Weights of a small transformer language model: a variant of Adam for these matrices.
MLP neurons of a small language model. Each row is named by its layer, matrix (gate and up: input weights; down: output weights) and neuron, and shows model dimensions 0-95. Each number is 200 + 40 x the weight over its row's rms, rounded and kept within 0 to 999. A neuron's up and down rows have the sign that makes its largest values positive.
After each neuron's rows, "fires on" lists the tokens most often at its 100 highest values on Wikipedia text that the model never trained on.

L4.gate502,119,236,171,201,282,191,211,186,209,260,152,178,199,162,237,144,159,179,251,186,183,218,189,166,208,252,169,211,250,172,188,210,127,256,156,174,217,196,145,255,242,179,191,250,220,158,226,177,234,164,193,241,191,209,179,145,189,247,213,143,224,210,218,237,207,243,164,225,131,153,193,130,150,181,197,148,195,163,168,201,206,240,129,170,127,169,234,192,344,215,119,167,247,199,175,191
L4.up502,174,224,221,212,108,168,148,161,231,119,233,221,169,261,148,212,232,143,169,198,217,90,186,110,160,199,196,223,218,124,138,272,243,152,180,213,254,199,126,275,142,188,180,244,220,142,160,191,218,206,265,168,195,179,200,173,199,189,204,232,226,241,270,217,169,193,142,212,153,193,289,251,227,173,203,268,193,227,211,166,216,209,194,274,209,296,148,211,210,210,294,215,269,201,208,240
L4.down502,215,196,285,212,182,185,153,225,268,157,167,177,243,255,144,217,239,142,167,207,174,179,166,205,153,176,146,274,207,218,196,236,222,262,198,137,198,241,134,162,228,206,212,215,224,173,207,206,311,168,310,217,162,188,199,148,196,168,162,218,233,171,250,201,191,213,138,178,226,171,212,184,143,186,203,266,188,265,316,177,190,201,232,215,140,138,154,216,193,214,189,237,150,294,149,187
fires on: ":", " =", ".", "=", " were"

L7.gate698,147,242,178,208,215,171,191,173,215,179,179,202,194,204,235,209,201,182,271,201,180,143,258,287,237,198,280,231,200,191,166,180,211,166,260,150,166,172,179,224,191,156,183,254,149,158,46,160,179,270,240,299,220,186,198,193,203,138,193,231,154,254,202,172,171,198,224,156,238,230,146,187,208,187,184,270,223,206,241,126,148,218,215,164,279,242,203,183,234,242,208,192,212,216,232,244
L7.up698,176,183,154,233,222,165,187,262,151,234,226,220,171,225,203,227,183,243,233,186,216,188,131,216,217,146,161,186,189,235,211,190,135,134,199,254,154,270,263,184,265,228,209,163,193,218,228,252,87,288,313,188,231,183,211,214,216,225,192,168,249,265,173,251,155,177,194,213,139,176,228,202,322,179,265,150,202,179,176,157,200,198,209,114,225,225,185,89,183,148,184,175,227,168,222,197
L7.down698,271,238,278,209,191,186,202,288,194,215,185,205,146,143,221,202,217,188,233,248,233,178,221,162,260,263,223,211,275,185,152,202,164,200,219,171,230,153,246,203,177,158,244,156,210,195,108,158,176,217,196,217,153,262,304,159,213,209,195,231,178,169,252,196,228,179,253,80,298,194,173,193,197,201,208,249,193,202,234,233,270,232,234,224,193,170,195,219,198,227,153,246,208,200,307,137
fires on: ",", " not", ";", "\""

L8.gate569,143,193,243,158,191,235,178,198,213,224,176,206,198,175,167,253,224,168,123,190,304,236,258,106,215,286,239,165,179,231,184,259,143,200,272,134,140,249,247,190,148,160,126,187,195,185,191,199,151,228,190,205,163,151,195,100,117,235,214,246,219,199,207,148,190,182,233,164,158,146,152,241,184,213,217,200,183,155,185,152,270,160,108,215,188,215,200,208,200,191,207,198,172,287,150,201
L8.up569,195,222,96,177,164,199,193,293,250,139,244,140,153,257,172,285,271,198,236,164,254,175,91,202,229,192,205,126,181,233,147,139,173,158,170,157,277,161,254,220,200,211,205,297,159,175,238,195,210,208,212,258,200,206,165,205,219,209,220,179,213,194,278,54,230,212,169,166,253,238,204,175,184,263,218,270,188,199,254,176,233,247,189,225,212,169,156,246,145,177,201,258,212,201,225,263
L8.down569,240,186,170,158,300,195,232,218,146,164,202,178,179,199,188,201,239,186,262,236,221,170,223,215,190,207,207,169,192,204,255,173,228,189,196,229,245,164,153,227,163,190,214,236,132,179,215,177,142,199,224,176,225,174,196,265,241,247,186,178,174,231,228,258,221,181,212,196,153,278,260,189,201,183,182,115,280,151,293,283,185,250,252,114,273,224,163,180,169,168,220,202,197,150,241,156
fires on: "."

L8.gate334,250,206,173,205,223,202,268,257,201,263,155,190,236,204,207,183,178,251,208,206,50,189,121,171,207,162,204,191,223,204,229,188,222,190,195,186,173,278,203,200,220,200,162,236,207,228,185,237,159,270,216,150,134,226,191,253,267,176,242,154,187,154,229,229,198,225,223,127,220,175,232,206,216,158,151,202,219,157,182,234,218,260,240,204,159,207,231,197,205,229,204,165,168,108,243,171
L8.up334,207,190,186,180,228,217,249,147,264,269,234,252,184,224,254,238,218,232,189,198,190,223,142,139,224,170,194,185,208,143,198,190,145,245,189,221,231,214,221,221,136,173,227,213,218,157,235,250,254,205,187,178,163,203,173,162,276,154,206,267,173,167,190,225,219,237,223,203,171,159,302,284,232,164,208,229,222,151,179,205,179,182,191,208,150,179,233,243,264,195,182,203,189,203,304,237
L8.down334,150,204,138,220,157,105,260,252,284,226,166,176,181,235,239,199,192,160,216,159,276,224,269,183,167,144,223,245,174,208,168,202,151,119,177,188,199,173,210,251,233,154,198,113,218,251,188,222,249,198,151,242,220,216,219,206,125,150,164,210,176,143,117,288,158,245,154,231,217,223,246,211,165,203,170,225,182,334,152,190,260,187,152,245,223,213,246,204,174,201,178,224,244,200,157,211
fires on: " |", "|", "ong", "ng", "st"

L7.gate158,224,244,179,234,203,206,158,169,207,126,221,267,202,173,223,199,206,197,186,217,225,194,191,207,154,248,199,269,208,191,207,214,199,174,205,175,203,207,205,178,91,236,185,182,188,168,199,213,158,173,310,235,136,146,217,166,136,104,192,158,206,250,185,201,233,134,119,175,168,235,240,178,254,223,181,189,125,143,178,207,175,223,249,184,198,206,138,209,218,165,205,193,204,205,203,207
L7.up158,108,162,196,166,208,224,253,173,180,168,178,254,204,241,189,247,187,170,250,207,138,205,239,215,225,216,172,191,139,181,248,133,197,126,259,180,219,227,171,124,170,195,259,170,188,229,246,236,201,236,239,272,216,169,234,223,136,225,227,243,188,204,172,242,178,228,218,197,240,239,171,223,170,175,170,189,112,162,204,246,221,169,252,277,213,226,207,186,242,203,257,201,136,255,122,206
L7.down158,194,232,237,180,218,220,222,151,225,253,132,282,208,144,178,205,270,179,197,201,208,204,199,165,252,210,161,189,171,133,205,168,172,219,256,227,190,263,220,163,143,167,219,289,145,223,233,258,144,201,164,251,147,180,123,241,115,238,200,260,142,153,283,219,157,241,234,243,200,262,214,188,181,230,161,215,188,207,285,217,203,189,208,215,174,179,197,149,187,201,175,255,173,136,238,229
fires on: "–", ",", " |", "-", "{"

L8.gate95,279,200,230,178,147,161,182,193,200,241,186,198,206,174,147,190,228,200,190,278,155,205,178,166,227,201,237,258,240,216,232,248,242,149,244,201,195,182,133,245,234,175,237,254,161,169,188,234,223,191,252,218,242,209,277,230,254,253,230,185,174,203,219,181,219,179,185,170,142,184,179,204,253,171,189,213,178,198,154,249,230,187,241,261,141,227,250,248,216,210,180,140,279,207,195,233
L8.up95,235,190,241,200,211,176,242,179,229,213,199,195,221,216,183,284,178,139,170,248,187,194,185,246,232,159,169,257,187,199,250,259,248,79,268,199,191,165,186,165,218,157,154,125,172,239,216,234,271,227,189,117,193,220,268,159,254,212,255,153,257,201,167,271,212,151,194,112,201,152,221,240,272,184,207,221,140,230,202,195,173,171,218,263,137,230,195,139,194,202,215,199,175,193,203,181
L8.down95,151,235,162,245,220,173,247,251,202,163,215,191,182,194,159,169,216,87,264,98,308,214,209,219,169,268,230,215,185,178,210,212,158,240,232,183,221,154,244,219,169,205,195,210,189,196,185,163,210,298,194,244,209,203,181,177,159,226,252,206,237,202,128,257,160,161,176,204,232,236,204,202,134,231,230,194,215,208,291,157,226,179,83,228,249,189,190,166,201,175,222,309,176,257,205,162
fires on: " |", "|", "\n", ":"

L5.gate600,116,224,234,273,213,172,205,278,259,203,177,269,188,107,206,157,228,182,121,256,180,242,214,165,162,260,242,256,216,243,179,253,206,206,204,165,262,177,221,138,184,142,125,221,148,171,185,224,166,177,210,259,181,240,180,159,220,246,175,210,241,133,267,197,214,232,150,176,269,133,173,181,184,122,282,245,214,148,238,196,215,164,197,196,152,270,257,159,213,150,161,181,223,288,179,179
L5.up600,150,251,194,186,210,180,202,233,236,215,172,181,191,188,214,228,119,215,215,255,192,232,244,191,197,212,232,139,197,165,169,169,180,210,185,102,171,226,202,189,183,237,233,132,231,183,246,197,212,173,201,201,235,290,153,128,268,210,127,142,324,253,254,267,250,257,115,262,186,166,177,170,167,263,172,187,209,192,167,248,205,265,167,241,283,212,204,140,232,216,179,172,241,209,241,197
L5.down600,132,207,179,254,239,207,196,275,195,212,152,239,184,164,178,185,220,245,228,266,166,225,159,117,183,191,203,202,183,249,158,196,147,202,215,228,205,186,218,226,158,166,143,241,234,224,181,312,169,152,219,258,282,152,164,217,191,225,162,225,204,162,234,160,216,242,213,259,187,122,184,174,175,208,232,278,274,196,344,213,150,248,235,174,173,228,219,205,152,187,205,202,133,264,223,204
fires on: ":", " of", " |", " were", " 2", " to"

L7.gate610,240,223,209,251,193,174,190,150,212,174,235,135,200,172,175,198,199,269,201,158,225,241,228,134,216,135,147,180,168,202,170,232,269,194,206,186,225,150,276,161,212,203,213,256,231,160,197,182,168,227,181,212,187,226,227,194,147,202,172,195,138,258,227,193,203,148,290,117,143,205,206,240,223,204,190,180,288,204,251,178,214,228,166,175,228,159,144,183,120,225,218,173,158,224,200,164
L7.up610,173,225,227,198,207,223,226,149,248,144,223,174,189,186,215,254,207,224,181,237,197,187,238,234,239,205,178,135,239,114,178,209,172,206,188,167,218,230,82,134,145,146,205,183,226,223,85,139,177,193,191,234,276,133,158,146,172,171,231,142,211,215,184,192,230,179,186,180,204,167,248,140,209,235,254,149,206,218,182,154,223,211,195,158,219,205,190,156,197,202,142,123,188,197,216,174
L7.down610,175,239,204,201,190,208,222,274,228,185,223,252,241,168,225,278,234,189,184,223,231,178,222,178,177,172,237,229,179,301,192,148,176,161,190,232,179,147,268,245,203,205,135,184,187,186,198,274,180,181,153,159,228,202,159,217,175,193,179,246,216,197,238,183,147,173,143,91,244,197,223,220,158,192,127,244,194,245,391,180,223,186,142,209,187,163,189,229,198,203,135,220,160,175,176,203
fires on: ",", " and", " –", ";", "/"

L8.gate71,230,192,150,211,223,200,225,200,223,211,211,216,198,165,232,230,239,234,160,226,234,203,266,200,247,229,159,173,258,218,207,225,264,200,248,157,130,243,189,173,278,170,235,234,270,231,123,127,249,222,202,204,165,209,193,194,206,161,213,228,250,126,193,111,165,194,200,203,258,204,217,120,243,188,200,131,209,187,139,193,172,250,196,197,204,229,218,214,182,136,146,142,239,236,186,171
L8.up71,190,225,124,239,242,232,199,228,243,162,231,220,166,160,251,227,245,221,173,214,186,176,167,245,212,227,246,243,189,184,214,238,204,230,223,144,214,150,162,131,267,262,171,242,212,208,220,133,207,223,157,251,150,251,238,216,228,146,218,139,194,173,244,158,233,213,182,185,250,208,246,145,262,148,219,175,185,245,220,167,236,231,272,174,165,136,230,159,178,180,177,258,220,156,200,275
L8.down71,176,276,210,215,216,253,195,215,195,227,177,189,195,262,208,242,238,240,196,193,219,194,242,259,231,211,245,220,180,249,148,219,180,155,215,184,202,165,234,249,196,261,205,225,218,198,175,254,156,255,262,246,179,189,239,184,238,193,183,190,167,161,247,245,211,188,171,185,239,178,234,170,205,200,177,99,236,151,294,182,226,182,234,201,246,149,132,196,259,252,207,212,211,99,230,267
fires on: ",", "ug", " as", "."

L7.gate10,211,265,220,153,212,178,115,106,252,152,186,213,240,247,214,176,186,166,225,193,172,250,279,200,162,261,212,212,301,179,187,277,169,215,237,167,197,239,162,205,212,63,136,132,203,212,214,178,176,198,254,192,196,236,244,225,196,280,167,141,191,156,238,197,116,237,166,205,264,180,264,253,217,240,239,190,179,164,182,185,186,202,173,261,130,257,224,221,204,160,204,162,215,233,183,215
L7.up10,166,184,225,212,177,181,203,250,246,128,179,222,209,174,198,169,187,179,226,159,135,186,257,166,169,167,199,217,204,209,164,152,239,207,195,209,213,168,178,199,131,209,128,232,149,208,167,176,190,209,249,159,181,220,206,155,207,221,241,142,261,262,224,207,144,174,167,184,111,171,208,158,197,210,197,218,139,164,187,209,196,159,212,222,257,210,210,120,233,211,230,209,176,149,152,230
L7.down10,173,177,201,186,215,220,155,246,193,161,171,195,211,198,162,193,222,136,163,203,191,173,208,177,200,176,176,206,179,212,241,197,173,174,272,193,232,194,196,248,216,223,91,240,249,199,209,218,181,156,222,278,151,137,210,158,168,164,221,194,244,203,156,173,151,174,145,198,157,186,208,187,227,204,172,230,227,208,379,238,217,152,162,181,209,214,214,219,167,262,178,153,118,277,251,264
fires on: ":", "."

L4.gate244,213,185,217,229,176,191,153,181,288,210,190,120,230,140,230,257,212,166,234,205,166,175,296,220,154,240,247,178,171,182,128,287,207,216,247,209,151,159,179,211,177,221,179,250,147,201,181,198,181,233,169,257,227,172,199,159,199,242,231,160,173,201,147,129,277,153,123,236,193,201,204,173,172,212,195,289,202,203,211,195,125,190,219,182,233,249,191,241,136,268,151,182,251,151,247,201
L4.up244,203,151,146,227,147,177,171,256,206,209,218,146,224,244,177,264,204,201,227,228,188,204,254,160,152,162,256,92,153,199,195,261,222,191,226,200,215,149,186,194,205,220,146,235,151,193,219,193,135,223,162,286,275,158,154,203,270,216,246,135,209,181,205,193,281,111,214,243,121,246,201,134,120,241,190,272,185,250,224,203,231,191,168,192,263,194,176,215,178,234,182,222,192,215,244,201
L4.down244,187,225,250,152,158,128,199,223,205,215,248,185,237,230,221,211,175,200,164,200,201,158,217,223,135,187,264,149,197,241,281,159,137,227,223,252,258,207,181,282,287,212,152,209,189,231,204,181,169,189,225,214,186,233,173,234,277,145,232,236,233,207,246,223,156,169,220,108,212,253,161,175,194,228,204,203,228,201,390,272,235,177,213,173,159,198,168,200,235,261,148,257,242,246,198,178
fires on: ".", ","

L5.gate684,175,248,165,266,196,243,165,222,239,191,258,239,197,148,263,114,242,156,151,209,213,154,227,222,166,234,189,129,185,255,160,242,235,271,193,221,191,201,194,222,204,205,165,262,211,223,176,242,185,184,216,228,199,148,209,181,180,200,181,190,191,180,195,173,221,256,218,200,128,158,194,221,201,205,226,240,181,182,184,266,172,193,250,223,199,173,196,193,192,198,208,255,225,142,134,261
L5.up684,182,151,224,273,209,274,238,223,161,261,200,201,175,159,165,178,197,231,216,239,211,150,205,175,213,120,175,147,220,241,188,215,181,309,151,185,248,205,222,195,236,263,153,228,200,262,251,232,150,329,200,188,249,203,180,143,155,169,177,192,244,191,191,176,252,205,254,174,239,202,188,205,156,230,281,207,166,172,162,189,245,264,220,228,160,166,259,60,127,212,160,214,245,146,204,204
L5.down684,210,144,266,242,222,231,177,232,209,266,220,196,162,193,157,208,164,181,179,205,277,238,201,203,211,115,185,200,215,212,143,183,157,215,200,240,170,210,190,179,91,216,239,139,239,189,231,184,239,198,229,209,219,173,241,136,202,219,105,196,247,265,197,173,209,179,257,139,216,178,203,292,165,210,215,256,200,121,258,176,169,183,121,208,139,142,213,191,242,240,117,225,181,202,210,164
fires on: " that", " en", " prevent", " increase", ",", "."

L5.gate673,240,276,207,119,193,238,147,126,215,229,201,224,166,195,202,210,166,279,172,195,261,171,256,192,239,146,218,144,148,215,240,184,227,190,215,218,201,213,187,233,247,186,220,203,184,152,163,196,151,249,240,152,286,159,183,161,262,157,194,282,252,166,227,204,219,196,185,228,208,200,179,197,216,150,176,309,249,210,174,137,211,212,212,210,129,202,172,244,173,242,184,258,267,251,216,150
L5.up673,168,185,214,200,193,281,181,157,198,226,161,184,287,198,141,218,207,208,188,226,283,200,267,216,272,197,237,226,200,213,237,176,158,232,175,259,194,177,131,188,197,115,147,162,215,252,257,214,144,230,161,172,193,203,219,252,183,184,232,258,219,186,225,239,285,125,289,221,259,262,177,232,217,131,161,261,256,205,176,175,95,257,234,211,200,173,141,193,169,287,304,267,205,236,161,177
L5.down673,183,211,235,192,191,181,161,167,193,227,178,191,187,183,178,293,241,213,158,193,212,238,242,193,221,150,187,178,184,212,217,174,194,212,213,204,191,188,251,225,189,180,275,169,234,186,244,215,207,200,195,178,219,196,213,198,169,149,235,199,220,163,247,261,228,137,224,247,207,183,242,148,156,188,223,169,166,283,372,149,191,248,186,186,246,197,223,238,272,261,225,114,166,207,227,195
fires on: ")", "\"", " born", "$"

L5.gate435,275,210,169,281,230,219,179,280,241,204,180,264,188,128,181,194,239,169,181,225,251,126,202,245,226,182,223,172,208,178,121,230,211,198,191,176,202,198,156,175,207,275,169,140,195,162,148,245,265,173,130,171,214,194,245,105,191,189,220,147,172,253,116,201,258,221,204,174,234,141,238,245,173,139,168,242,163,223,187,181,241,213,236,219,173,142,202,190,176,314,97,223,276,172,200,184
L5.up435,241,113,217,204,223,184,187,180,153,255,234,214,108,213,221,193,206,278,206,243,195,216,232,216,221,162,152,107,249,200,195,140,152,240,217,184,200,93,240,233,269,202,127,220,248,184,156,185,174,257,174,210,234,176,196,154,157,144,252,267,161,158,277,191,193,254,157,202,169,227,233,129,204,231,260,272,103,219,205,228,181,265,236,215,138,200,210,213,194,163,136,192,168,209,228,272
L5.down435,174,187,219,168,140,186,201,175,134,140,153,185,180,203,173,309,128,171,199,169,163,241,243,189,172,224,167,218,216,230,180,149,174,291,168,201,195,183,259,290,287,146,213,263,196,199,251,211,124,258,211,225,178,177,222,152,133,211,187,202,116,192,187,184,234,163,263,266,239,182,180,217,251,158,220,181,200,162,185,179,150,193,186,216,161,246,191,187,239,141,204,185,174,226,229,138
fires on: ",", " can"

L7.gate567,186,230,184,201,214,205,185,182,200,182,211,188,145,175,304,240,215,206,135,217,174,194,212,187,193,200,213,255,262,202,161,192,199,167,220,176,221,185,132,218,239,172,143,218,194,162,197,136,208,180,234,277,166,139,147,256,139,134,254,208,157,242,225,260,150,175,115,196,218,170,193,126,178,130,230,220,206,159,203,201,128,224,172,186,166,229,154,175,167,155,158,164,199,192,152,184
L7.up567,240,270,219,205,214,226,203,193,194,193,187,203,252,243,169,264,157,121,165,154,158,252,285,254,238,204,208,148,137,228,151,159,250,188,201,151,190,186,229,187,251,164,205,217,227,236,202,189,282,270,209,202,163,166,168,201,202,212,216,228,216,158,166,168,182,176,155,277,177,216,228,237,155,174,234,194,189,198,170,119,220,178,170,247,229,221,149,181,257,182,166,198,157,189,276,193
L7.down567,129,171,273,252,153,111,165,174,175,229,202,243,268,110,263,273,192,232,172,192,236,223,202,155,138,220,206,162,206,190,149,201,222,170,216,177,163,154,188,254,262,180,191,213,212,239,220,185,181,258,212,280,121,210,193,195,186,102,222,207,183,179,212,235,99,138,156,196,200,240,232,210,237,228,190,232,216,163,247,218,177,219,146,233,220,240,120,177,205,111,165,190,166,272,197,273
fires on: "-", ",", "–", ")", "=", " &"

L4.gate695,227,263,188,197,137,217,122,221,204,224,213,202,212,187,263,177,164,222,175,190,170,198,218,225,180,134,233,158,341,121,225,187,221,256,206,216,200,169,202,177,193,214,198,239,210,124,223,176,207,153,174,162,166,131,179,144,198,255,187,244,200,244,261,201,171,212,234,127,180,232,247,212,203,215,238,214,277,218,185,166,169,161,155,181,171,208,265,234,132,168,227,208,300,187,208,192
L4.up695,243,196,258,192,280,192,153,216,192,184,201,84,244,158,214,180,112,215,267,153,231,207,234,157,265,141,198,158,192,222,274,152,156,166,164,196,223,211,201,195,169,181,194,234,282,144,230,238,247,254,169,187,187,210,175,255,195,236,215,202,159,125,212,238,223,200,194,200,193,221,135,195,179,207,233,223,214,275,213,187,259,219,182,153,139,232,243,183,185,223,252,131,157,167,265,232
L4.down695,109,142,181,182,225,154,224,202,207,156,223,194,129,191,254,190,218,175,172,214,218,134,204,211,208,230,199,249,195,225,231,206,172,158,233,151,103,234,231,131,229,218,224,189,127,208,172,208,145,207,142,228,243,178,251,164,206,150,160,189,250,206,220,219,178,242,100,229,201,202,265,171,82,243,198,168,169,208,269,250,253,153,260,270,201,168,213,165,144,204,167,224,210,220,183,222
fires on: " |", " called", "-", " 1", " in", " other"

L8.gate679,217,267,205,175,281,165,251,143,244,162,183,176,153,111,211,193,184,180,209,216,171,298,279,185,197,224,211,269,217,186,234,161,163,252,259,151,246,223,207,201,116,151,220,263,199,240,192,115,212,210,165,223,146,236,217,221,224,211,254,204,196,184,249,192,101,187,134,215,175,215,209,193,260,169,220,242,207,153,187,228,216,244,168,207,146,243,170,143,195,163,141,165,208,203,283,185
L8.up679,212,214,189,151,183,179,206,203,128,183,162,228,176,207,282,105,250,181,184,176,180,234,162,204,202,191,125,211,203,189,216,172,209,140,208,264,230,230,184,290,293,183,236,118,207,180,238,184,231,257,206,168,211,189,204,141,256,217,250,135,236,219,201,301,174,181,199,200,150,190,196,242,201,234,253,222,179,137,189,251,194,162,174,236,196,148,216,123,140,160,216,181,183,145,240,151
L8.down679,202,160,186,165,201,191,188,158,131,148,153,128,193,207,243,244,246,220,115,194,198,251,158,218,165,141,219,196,262,184,266,181,185,281,242,248,266,178,216,220,201,147,149,215,192,279,175,177,255,161,198,239,188,209,159,207,253,123,144,132,240,270,157,146,180,261,203,202,190,181,230,153,293,242,264,176,190,188,306,188,182,128,198,134,244,296,90,157,154,139,172,200,196,235,152,261
fires on: ":", " bo", ","

L8.gate408,190,226,233,209,191,154,209,144,220,274,205,185,147,218,224,157,181,189,239,225,210,222,191,211,158,154,218,179,254,152,214,244,264,175,194,210,142,186,168,225,184,186,164,264,199,199,121,221,170,169,189,136,233,147,168,179,127,241,179,239,206,204,203,205,186,220,176,150,190,166,197,196,224,159,257,233,187,199,120,176,211,227,224,227,227,215,247,259,210,232,199,178,215,187,241,179
L8.up408,232,141,175,225,213,140,229,198,200,280,226,160,245,308,244,199,257,202,227,231,247,303,153,216,243,148,141,230,179,197,259,168,230,193,201,156,278,203,180,182,216,232,225,217,189,181,211,222,285,228,205,185,207,243,216,299,194,206,115,148,171,176,232,291,219,196,206,127,178,230,166,224,172,198,257,195,158,237,198,265,190,244,175,218,258,262,182,140,251,192,206,151,173,249,212,93
L8.down408,257,227,196,195,192,171,257,236,162,163,256,217,172,194,208,174,166,218,197,218,212,206,174,214,288,218,126,252,181,232,250,172,200,193,269,208,265,204,185,167,207,212,260,145,190,207,135,227,216,233,149,207,180,264,230,267,256,210,151,221,240,190,228,239,181,212,159,216,182,219,250,258,125,160,161,177,125,191,302,287,189,178,207,160,217,192,198,183,280,222,210,193,185,200,169,172
fires on: " |", ":", " in", " of", " for", " within"

L8.gate159,239,245,261,281,132,120,192,122,200,262,205,201,198,215,262,172,222,241,195,238,142,174,172,236,182,154,174,325,251,161,165,206,212,269,189,222,243,183,217,167,263,165,215,151,128,183,166,187,163,216,226,232,218,159,169,187,193,190,176,194,117,258,235,187,252,152,167,207,258,207,201,175,260,200,211,254,246,85,112,167,275,196,254,131,207,195,205,236,158,163,145,194,263,212,141,270
L8.up159,183,133,209,218,208,122,193,226,229,217,121,270,185,216,179,172,218,136,139,251,205,118,154,197,189,160,254,236,188,244,203,224,187,194,239,222,252,188,250,127,151,221,166,121,189,217,222,224,270,261,132,195,194,183,216,151,250,144,226,191,155,208,198,215,290,194,261,117,285,216,194,183,195,231,211,188,95,218,184,118,201,258,233,246,250,225,167,166,134,195,210,199,178,253,157,238
L8.down159,178,104,211,207,220,236,238,216,241,162,193,224,147,213,192,175,176,143,164,205,215,183,184,198,197,219,295,147,157,159,216,219,228,156,238,170,134,176,164,198,182,253,203,259,208,187,158,124,209,203,252,233,278,239,244,150,193,225,188,151,263,240,194,214,244,146,216,253,171,219,192,173,187,231,206,182,145,223,184,170,247,258,170,194,232,223,164,161,219,276,266,152,91,176,221,173
fires on: "|", " |"

L5.gate470,271,159,200,244,192,180,212,238,214,224,259,138,185,238,212,166,184,187,165,159,148,199,239,125,117,175,200,251,259,236,124,150,147,161,207,208,204,228,186,219,274,238,172,220,139,264,175,120,202,179,226,171,135,288,190,214,234,187,186,131,243,156,282,226,203,204,167,217,148,180,249,138,163,144,198,183,182,177,210,207,208,163,183,230,210,215,162,142,222,131,207,144,227,133,135,157
L5.up470,271,209,202,167,189,151,157,161,212,194,155,206,242,197,199,206,224,279,129,157,199,176,166,213,228,225,163,271,190,207,208,102,249,175,143,163,134,232,222,181,190,211,253,148,196,220,217,229,187,179,225,212,150,221,263,150,217,178,159,227,140,195,286,225,194,252,141,195,174,180,270,176,264,192,219,187,225,172,202,189,227,279,208,126,174,187,211,217,262,137,161,184,209,134,175,212
L5.down470,187,247,207,198,207,209,208,205,215,204,184,220,187,212,240,229,178,259,229,229,236,205,186,266,300,212,211,191,150,181,275,288,208,258,204,231,187,176,144,171,158,195,220,168,229,204,197,231,154,171,176,175,242,195,148,154,120,175,227,174,175,192,162,232,256,197,214,201,243,200,189,267,203,192,245,209,193,202,375,240,248,269,153,217,173,235,335,223,186,274,172,188,145,249,225,200
fires on: " The", ".", " To", " On"

L4.gate43,160,217,136,202,219,223,194,260,190,197,194,243,227,195,290,154,184,176,151,192,234,225,269,169,141,222,219,260,225,247,181,247,194,234,236,137,194,208,198,200,175,184,169,160,221,214,199,275,270,210,179,251,171,224,258,226,139,113,181,168,261,200,230,187,146,119,237,154,243,201,217,171,170,194,221,208,215,163,206,114,154,256,144,140,134,186,217,227,283,165,208,182,200,158,170,208
L4.up43,220,204,161,184,212,239,232,195,150,190,156,147,238,227,281,150,114,172,147,191,210,257,121,267,199,206,177,252,173,214,247,164,130,211,147,157,183,175,266,175,164,175,168,205,247,248,249,196,180,169,180,253,177,156,253,186,192,204,214,186,208,189,268,171,122,200,232,178,195,167,190,194,197,211,195,177,197,234,206,199,275,192,165,239,157,232,227,234,207,130,250,165,117,131,155,199
L4.down43,188,215,153,196,234,122,211,233,198,173,210,171,232,190,239,183,129,232,226,243,199,87,231,148,166,170,141,232,215,276,213,244,195,161,235,172,260,253,101,207,193,268,183,179,211,195,188,238,167,163,235,92,152,138,138,218,245,314,181,154,194,246,210,240,232,230,178,270,152,312,250,169,184,192,246,164,223,155,203,200,195,151,281,247,234,213,163,196,190,266,252,162,166,222,225,204
fires on: "|", ",", " on", "."

L5.gate502,156,237,226,168,114,225,167,159,228,266,161,190,217,214,197,203,112,270,221,168,195,204,257,157,203,212,182,198,165,151,156,228,217,271,239,266,144,174,197,160,232,143,223,238,239,158,78,264,187,220,204,237,146,277,226,242,75,190,164,181,219,229,271,212,166,240,231,179,204,163,183,241,219,216,134,235,224,196,221,173,231,271,184,167,267,190,231,135,233,251,204,201,210,162,232,148
L5.up502,179,234,231,189,192,212,186,105,182,225,211,198,204,194,151,247,215,273,154,230,174,113,263,199,273,145,255,162,166,226,248,189,188,200,209,169,196,212,208,218,185,181,188,125,209,236,146,194,105,236,182,143,219,212,203,160,205,192,247,200,171,217,176,235,252,181,250,240,147,290,189,195,230,200,204,201,280,204,162,143,146,163,228,163,192,152,159,131,163,250,178,231,271,210,285,154
L5.down502,185,291,266,174,157,211,189,220,176,230,254,162,248,197,208,200,158,195,209,183,217,138,169,180,213,240,126,220,138,164,187,184,175,269,213,240,139,177,214,213,234,210,144,203,206,191,158,273,172,261,243,173,184,225,208,187,161,152,162,196,241,279,286,222,184,207,240,144,260,187,230,207,239,183,156,266,177,250,291,206,318,236,194,193,266,124,201,170,232,278,205,205,224,202,218,179
fires on: ")", ",", "\"", ";"